config = dict(
    num_hidden_layers=10,
    hidden_size=192,
    num_attention_heads=2,
    num_key_value_heads=2,
    head_dim=96,
    intermediate_size=768,
    vocab_size=2048,
    hidden_act='quick_gelu',
    norm='rmsnorm',
    norm_place='pre',
    norm_eps=1e-05,
    positions='rope',
    rope_theta=10000.0,
    rope_fraction=1.0,
    qk_norm=True,
    attn_scale=0.11,
    bias='none',
    tie_word_embeddings=False,
    parallel_block=False,
    extras=['capped logits'],
    init='trunc',
    init_std_qkv=0.0377,
    init_std_o=0.0468,
    init_std_up=0.054,
    init_std_down=0.054,
    optimizer='muon_variant',
    learning_rate=0.00693,
    beta1=0.95,
    weight_decay=0.0,
    lr_head=0.00911,
    max_grad_norm=1.0,
    warmup_steps=30,
    schedule='wsd',
    decay_fraction=1.0,
    decay_shape='linear',
    final_lr_fraction=0.02,
    batch_tokens=16384,
    max_seq_len=2048,
    doc_mask=False,
    train_tokens=110400000,
    max_steps=6739,
    dataset='wikipedia_en',
)
MLP neurons of a small language model. Each row is named by its layer, matrix (up: input weights) and neuron, and shows model dimensions 80-175. Each number is 200 + 40 x the weight over its row's rms, rounded and kept within 0 to 999.
Before each neuron's rows, "fires on" lists the tokens most often at its 100 highest values on Wikipedia text that the model never trained on.

fires on: "ib", "i", "ar", "|---|---|", " U", "b"
L6.up438,227,155,198,171,231,240,209,196,199,132,175,235,147,179,247,210,267,203,178,203,129,241,135,168,170,232,195,295,170,237,211,211,208,153,167,281,177,173,245,223,145,185,234,294,175,194,253,199,237,121,221,190,206,238,212,246,206,167,200,205,238,156,207,225,259,218,176,215,235,199,228,223,237,159,215,157,109,125,145,198,249,165,160,315,187,288,245,152,149,211,137,194,244,214,170,144

fires on: "ke", "put", " Ke", "cur", "fin"
L3.up385,301,218,234,222,173,199,200,245,233,146,235,122,200,237,225,208,203,295,160,225,187,241,144,187,182,148,205,243,166,226,233,198,152,270,195,184,213,182,222,188,152,165,267,236,235,173,136,240,188,182,190,155,202,241,175,220,221,226,177,235,250,197,246,219,198,161,164,172,175,201,126,147,193,177,232,172,265,239,168,76,230,187,195,227,154,240,250,140,234,181,136,228,184,174,229,188

fires on: "as", "am", " her", "s", "is", "app"
L4.up614,180,224,205,244,145,169,206,145,173,174,184,190,191,98,177,170,198,232,230,164,245,152,184,213,215,218,245,240,214,273,230,238,223,203,157,216,226,190,175,144,99,144,164,213,252,150,188,209,232,213,168,201,207,249,90,259,247,186,153,247,205,187,189,259,212,163,144,160,190,184,219,187,206,142,195,195,177,198,218,224,151,201,242,188,202,252,218,235,226,243,154,177,218,163,155,112

fires on: "o", "hi", "te", "ol", "ish", "id"
L6.up44,224,234,219,122,210,227,238,240,135,107,207,198,179,156,217,232,172,199,194,167,124,234,210,214,238,247,245,173,207,270,147,242,202,225,219,134,199,218,209,243,225,231,220,228,248,215,180,179,221,191,170,181,194,174,218,267,195,141,211,225,140,275,200,258,220,195,184,200,286,215,153,198,186,291,170,187,223,169,242,144,194,217,158,196,269,176,144,278,186,186,205,261,259,188,215,222

fires on: " to", " may", "or", "other", " she", "tion"
L4.up266,176,245,230,211,163,274,232,200,207,178,255,156,189,164,115,209,174,258,160,201,190,161,237,179,246,175,201,205,252,256,161,202,197,131,246,156,242,160,231,203,135,128,246,276,226,156,157,225,198,165,190,169,153,259,225,208,205,177,200,233,210,197,183,128,196,162,180,210,194,275,221,159,239,225,138,119,178,177,185,158,214,203,217,216,254,185,154,218,143,253,201,284,294,146,197,187

fires on: "y", "ur", " between", "ex", " where", "al"
L4.up551,171,180,204,158,204,207,234,246,147,193,121,216,216,249,194,189,247,158,171,207,278,222,271,184,189,277,195,218,157,207,221,158,210,179,242,186,221,115,168,162,190,156,265,228,218,282,150,141,167,237,169,266,183,174,182,211,181,143,198,134,236,191,197,168,188,215,231,202,219,216,212,170,187,223,207,167,152,181,220,233,151,273,245,198,214,155,171,176,211,165,185,129,244,194,98,197

fires on: "la", " inter", "if", "li", "leg", " most"
L4.up404,296,189,208,171,249,220,208,225,186,212,225,261,283,246,245,207,207,140,114,154,133,153,234,105,179,152,152,193,257,141,179,158,260,276,219,192,173,216,203,123,207,260,219,176,243,137,215,170,265,220,163,213,188,165,266,207,172,196,181,219,253,151,187,176,237,190,221,183,135,166,188,241,195,178,145,197,266,234,178,233,152,180,247,207,147,195,234,222,201,195,221,227,240,188,232,167

fires on: "us", " II", " Roman", "W", " her", " Louis"
L6.up323,217,203,194,154,201,184,246,213,149,156,196,162,256,207,170,164,154,145,217,274,218,145,265,242,166,213,202,195,186,237,181,216,191,322,194,235,170,265,226,210,280,205,199,260,187,190,193,186,220,175,198,213,139,161,180,153,248,191,213,114,247,176,219,195,185,243,259,271,256,137,188,223,196,97,249,187,206,249,168,175,147,252,213,164,176,225,244,189,204,173,235,178,168,158,229,147

fires on: " di", "=", "e", " plan", "vent"
L3.up49,158,250,220,133,252,184,148,207,250,199,214,201,194,148,151,210,154,197,210,167,247,271,278,195,167,224,187,206,208,156,139,151,219,234,150,227,184,213,202,292,227,150,209,226,160,223,232,184,207,165,246,129,184,184,232,160,216,168,248,166,145,175,270,204,240,208,255,203,166,182,211,221,168,239,316,293,218,139,236,240,196,171,198,194,207,225,247,209,124,139,221,187,159,233,224,168

fires on: "op", "re", " S", "et", " C"
L6.up217,210,209,257,200,149,227,156,173,213,183,214,193,226,159,257,272,227,288,135,244,234,181,223,129,176,195,197,163,203,133,239,219,205,105,197,154,218,233,168,242,117,146,114,208,184,254,231,183,167,177,210,147,178,242,170,143,176,240,265,175,196,202,259,157,222,223,226,144,175,206,148,254,208,268,217,130,177,163,225,204,191,200,250,273,226,232,155,240,192,227,208,163,218,172,219,179

fires on: "ant", "See", "ä", "on", "em", "ill"
L4.up708,205,144,231,201,167,217,192,218,190,188,177,147,182,161,262,264,259,230,231,144,300,273,131,186,156,182,229,152,262,196,189,190,156,259,158,269,166,185,157,230,200,207,255,235,242,183,157,213,171,235,232,167,211,154,143,250,187,211,184,264,280,166,235,228,217,202,135,139,138,231,207,199,191,238,275,247,233,176,211,267,146,257,256,238,172,230,221,187,288,185,209,232,218,227,189,185

fires on: "e", " |", "vent", "wa", "b", "ce"
L3.up496,187,152,143,178,244,195,181,246,273,184,202,170,212,243,184,237,226,206,233,176,210,249,166,173,170,189,224,181,273,139,180,153,190,303,166,122,217,266,211,252,237,210,236,202,154,229,161,242,238,160,262,190,242,155,257,266,143,192,225,117,199,200,147,208,255,140,243,177,189,173,170,218,141,91,216,211,152,179,217,238,217,166,171,192,151,238,194,235,217,265,182,101,227,207,187,184

fires on: "an", " city", " moved", " China", " left", " late"
L4.up115,245,196,142,167,116,153,175,192,299,209,208,268,211,205,247,120,176,196,212,201,173,163,210,195,151,191,251,226,260,134,208,169,220,203,196,205,156,278,136,189,184,184,135,268,175,186,265,168,212,194,206,204,174,212,250,186,260,160,192,195,214,160,180,218,183,194,278,169,277,189,182,229,185,187,190,236,191,265,166,176,180,222,220,171,259,196,207,211,143,164,144,262,221,209,169,158